{"hidden_size": 768, "head_dim": 128, "intermediate_size": 2048, "vocab_size": 16384, "tie_word_embeddings": true, "init": "normal", "init_std_o": 0.00556, "max_grad_norm": 0.5, "schedule": "wsd", "decay_fraction": 1.0, "doc_mask": true, "train_tokens": 1342000000}
MLP neurons of a small language model. Each row is named by its layer, matrix (down: output weights) and neuron, and shows model dimensions 384-447. Each number is 128 + 24 x the weight over its row's rms, rounded and kept within 0 to 255. A neuron's up and down rows have the sign that makes its largest values positive.
A block is one neuron, or neurons of one layer that tend to fire together. Before each block is what it responds to, as a language model described it from the Wikipedia text at the highest values.

Age-group and decade digits. The hyphen or first digit after U in youth-team labels (U-20, U17) and after mid- in decades (mid-1980s), plus scattered hyphens in codes.
L2.down845 [158  78 171  52 114 117 101  69 112 138 116 162 106 136 120  97 110 124 134  96 131 126 113 114 122  96 153 129 130 121 113 107 109  62 192 108 174 125 116 114 132  80 112  95 147 164 157 127 157 102 124 148 120 147 136 109  94 134 124 188 133 143 105 132]
L2.down908 [115 141  98 130 117 134 178 171  74 139 101 150 106 111  67 118 125 154 127 126 134 128 126  93  40 162 140 136  99 136 143 145 129 127 155 130 156 150 176 111 156 120 131 123 126 116 117 110 125 175 126 114 108 121 127 177 144 146 190 132 163 101 150 166]
L2.down1049 [116 153 200  92 127 128 163  88 104  83 110 105 164 109 176 140 103  82 121 158 139 109 132 145 158 125 147 144  94 133 159 140 141 121 167 101 156 104 157 145 146 135 132 130 179 115 157 151 138 115 105 125 112 110 128 155 119 127  71 158 108 144 103 148]
L2.down1197 [115 103 113 174 146 100 156 141 135 150 109 151 138 127 118 115 132 121 145 122 119  81 141 123 137  79 146 125  86 122 121 164 130 161 108 125 108 103 130 190 120 101 151 149 127 158 128  91 125 171  98 106 109 138 186 117 154  98 117 166  87 119  91 173]
L2.down1318 [177 141 117 160 155 110 112 124 121 127 114 117 107 115 114 107 139 119 111 130 135 168  93 128 146 144 173 137 159 101 138 142 149 113 135 176 122 126 128 157 127 163 120 132 156 113 121 114 122 148 117 176 136 131  99 128 129 113 166 129 141 118 127 122]
L2.down1408 [175 163  99 144 160 100 113 113 124 115 102 116 167  82 145 117 151 111  96 176 112 131 129 148 105 124 118 138 154 107 133 122 117 128 154  81 154 108 139 159 105 122 116 155 103  98 134 132 102 137  80 128 142 108 142 153 116 168 144 144 133 127 135 135]
L2.down1932 [125 139 113 140 105 115 138 105 163  97 140 110 121 111 151 118 127 142 144 131 116  79 165 136 109 115 106 163 108  86 113 110 118 137 165  94 129 101 154 123 144 158 142 146 126 168 136 143 101 131 133 152 142 132 133  87 176 118 191 140 136 127 120 167]
L2.down2000 [136  96 115 137  91 145 132 108 123 171 117 107 137 128 114 132  76 101  83  99 157 137 147 131  79 189 138  81 114 118 112 126 150 119 139 108 132 161  93 109 116 149  98 101 112 111 131 127 129 106 103 156 109 141 169 104  97 168  82  70 147 144  94 110]

Year-initial digit. The first digit (1 or 2) of a four-digit year after a date, "in", or a comma, as in 1997, 2005, or 1980s.
L5.down481 [117 151  70 158 156 193 133 163  96 140 105 126 143 124 171 143 138 101 171 147 111 103 139 134 121 150 178  73 134 180 148 141 128  71  99  87 112 144  90 153 134 152 153 113 111 154 112  91  88 141  77 118 142 171 161 123 121 160 149 130 168 110 118 122]

Spatial/directional prepositions. Prepositions of location or movement such as in, to, into, from, mostly after verbs like fled, exiled, born, or sentence-initial In.
L3.down322 [132  65 136 162  95 106 138 223 132  96 112 152 154 151 127 144 142 117 161 112 122 102 134 136 135 163 118 140  95 154 130 164 128  87 133 104 136 150 124  79 101 133 141 103 107 114 139 148  95  84 184 100 117 143 133 127  92 135 110 156 145 116 160  80]
L3.down589 [ 85 104 135 153  94 143 111 108 131 112 135 121 168 120 153 121 141 151 128  86 133 128 107 161 106 153 138 129 119 120 137 152 163 106 152 121  95 159 137 127 118 130 160  95 141 144 130 136 126 153 100 129  85 139 120 116 146  91 119  87 141 153 114 106]
L3.down625 [127 135 188 102 142 109 139 153 135  99 125 126 152 135 121 106 105 124 151 147 134  93 114 132 131 112  92 112 128 141  98 145 131  96  92 146 144 147 173 131 143 121 110 155 198 133 148 142 149 109 122 113 121 155 117 105 144 162 119  84 154 143 163 121]
L3.down1081 [ 85  88 117 110 137 162 133 117 131  57 132  98 150 142 114 147 151 146 161 106 140 128 151 146 139 131 129 139 120 103 107 110 154  67 143 145 154 169 111 123 120 122 119 150 150 121 122 118 106 117 113 149 148 145 137 115 120 122 130 132 133 160 122  89]
L3.down1428 [132 135 137 118 125 138 108 136 138  90 155 135 140 183 148 117 130 132 129 156 130 116  57 107 119 139 141 136  80 122 141 122 111 116 135 111 110  95 130 135 161 118 122 141 137 140 172 114  98 109 122 149 131 105 137 104 124 124 155  81 143 134 156 133]
L3.down1717 [129 123 125  98 133 122 154 171 143 111 152 119 129 146 134 108 135 112 123 128 122 102 123 148 142 144 152 129 128 137 126  89 137 115 156 138 119 146 118 130 125 119  95 146 189 167 132 156 141 175 131 125 181 152 123 156 104 145 133 130 124 153 133  98]
L3.down1873 [140 142  79 134 120 103 112 142 118 100 114 114  98 144 133 126 117 154 122 148 122 135 134 150 101 135 114  92 163 156 122 120 156  94 144 136 116 109 132 128 111 156 115 101 142 121 130 115 146 103 107 129 158 109 115 163  80 107  99 163 124 147 131 178]
L3.down1912 [170 127 139 111 161 112 106 115 140 103 127  93 149 120 137 135  99 103 112 168 136 109 124 135 141 150 102 135  85 111 126 101 110  85 153 133 154 156 146 133 130 166 142  97 142 127 132 135 129 103 107  70 122 119 117  88 160  79  66 130 127 156 162 119]

Locative prepositions at/in. Prepositions at and in opening a location or time phrase after a clause, e.g. at the time, at least, at Stanford, in jail.
L5.down32 [112 143 121 125 140 145 105 132 126 100 152 162 114 117 126 165 146 119 137 122 110 128 138 144 149 150  90 139 167 107 149 103  97 148 105 100 141 118  71 151 133 144 137 174 138 119  95 151  89 105 160 107 157  76 110 145 180 147  89 122 134 153 118 162]

Locative/directional prepositions. Prepositions such as to, in, from, into that follow motion or location verbs, strongest after "returned"/"moved back", e.g., returned to, born in.
L2.down66 [ 79 121 105 124 145 137 155 147  93 125 120 104 125 127 130 169 153 175  83 108 113 147 122 155 131 102 145 118 124  79 141 121 137 111 123 131 120 120 159 133 124 134 144 116  99 156 135 130 137 138 125 147 110 168 145 103 129 119 134 166 162 163 129  79]
L2.down90 [116 127 113 148 131 109 108 131 133  81 155 109 158 136 132 129 137 113 141 135 132 127 137 104 155 105 143 141 150 125 110 146 103  91  86 144 161  92 110  92 114 159 142  96 137 150 120 131 113 108 132 146  69 143 172 145 148 121 132 135  72 161  96 137]
L2.down444 [ 81 111 186 108 151 148 138 134 136 100 123 141 125 174 132 131 142 158 166  97 106 152 150 143 141 141 110 135 130 108 105 158 119  98 128 167 122 150 114  97 153 215 126  99 121  89 145 144 127 135 127 123 116 113 166 145 147 148  58 138 128 127 129 146]
L2.down710 [143 134 137 175 178 125 130 132  94 125 145 146 159 146 112 126 125 108 165 122 134  94 114 156 169 127 130 161 133 132 119  73 119 148  91 102 110  83 134 155  82 146 146 146 153 141 129 150 108 177 148  77 132 115 133 112  52 185 125  82 129 117 126 107]
L2.down766 [113 131 194 111 174 151 139 147 141 108 161  95 131 134 167 131 141 159 117 104  96 118 137 110 132 190 123 113 135 174  85 148 136  94 160 146 157 126 164 135 115 147 114 160 154 138 179 133 119 113 156 159 118 127 102 137 137 129 103 110 125 166 116 110]
L2.down1311 [111 137 156 105 139 118  88 178 116 141 179 106 111 149 146 154 138 123 150 161 135 118 109 135 135 122  84 159 142 106  93 142 117 126 158 134  83 121 102  97 142 122 133 106 116 145 131 127 117 160 109 142 163 120  88 151 148 134 106  60 119 123 147 146]
L2.down1506 [144 105 184  89 106 126 148 124 134 109 109 149 152 101 129 154 137 129 131 100 118 137 139 179 166 136 130 115 108 153  98 144 159 123 115 164 145 106  88 125 120 142 140 146 120 124 135 111 130  90  69 142 111  85 123 115  91 128 163 157 191 133 152  79]
L2.down1973 [131 135 153 146 118 161 137 131 126 171 125 103 150 162 132 113 131 128 126  88 133 126 117 132 121 123 130 155 109 116 121 125 105 153 146 107  56 180 122 124 117 179 133 114 158  77 118 109 125  93 108  99 127 124 104 145 135 115 153 106 171 150 119 144]

Second piece after short prefix. Second word piece right after a short word-initial piece such as an, Al, U, A, N: an-est-hesia, an-em-ia, Al-é, U-.-S, as well.
L3.down202 [133  83 124 162  96  94 131 157 156 160 107 144 149 157 137 142 147 102 141 145 125 149 174 141 157 122 157 167  99 121 127 183 129 120 109 140 124  95  96 108  98  36 104 137 102 141 116 131 213 101  93  96 105 105 137  47 159 187 137 137 117  79 145 134]
L3.down440 [128 112  95 134 136 124 126 106 169  85 144 126  99  96 135 142 142 148 145 141 163 110 118 105  87 105 143 125 169 102 123 104 129 110 131  87 148 131 134 135 184 106 111 133 113  86 106  80 153 142 168 118 139 172 110 124 132 121 140  92 155 130 155 100]
L3.down1054 [142 118 103 148 140 121 137 108 137 110 134 116 140  99 158 125 134 125 100 137 123 164 111 122 149 125 145 153 130  48 174 165 116 153 164 121 136 154 106 110 145  98 140 127  58  85 176 137 115 110 148  96 129 135 143 154 109 127 147  91 114 127 147 165]
L3.down1183 [121 121 183 125 115 127 149 155  53  89 147 110 120 122  93 120 158 146 121  88 100 123 125 145 165 125 152 115 147 143 143 121 140 156 178 108 156 108 140 126 129 128  80 127  97 137 158 143 159 108 168 132  88 130 147 128 148 119 144 103 123 138 141 152]
L3.down1190 [164 165 134 108 165 109 123  81 133 137 145 116 152 149 112 182 134 160 142 137 153 127 139 121 172 150 136 130 139 130 108 127 140  99 121 118  97 164 119 158 113 132 133 121 164 159 118 100  66 104 107 105 122 165 113 146 131  75  95  90 123 121 144  97]
L3.down1334 [144 132 115  95 129 121 124 138 153 146 112 116 138 119 105 138 124 120 125 125 148 173 152 132 166  85 161 178  86 140 132 139 109 159 122 175 152 184 109 163 119 124 155 118 126 108  95 108 110 156 112 129 167 172 126  91 163 116 130 149 102  98 143 178]
L3.down1560 [118 102 109 125 110 156 100  84 127 141 138 122 107 190 112 111 102 132 132 142 144 109  89 131 131 111 132 182 141 115 137 130  95  99 120 121  80 102 128 121 175 137 163 121  90 144 163 142 172  54 126  99 133 137 121 172 141 127 131 115 156 121 119  97]
L3.down1834 [143 145  79 147 131 135 162 120 137 124  95 113  88 136 137 108 146 181 155  97 138  89 117  89 145 138 151 122  94  98 168 103 137 122 170 126 106 110 131 139 153 152 134 130  81 119 128 165 119  68  93 116 113 124 147 113  80 115 114 120 125 106 147 165]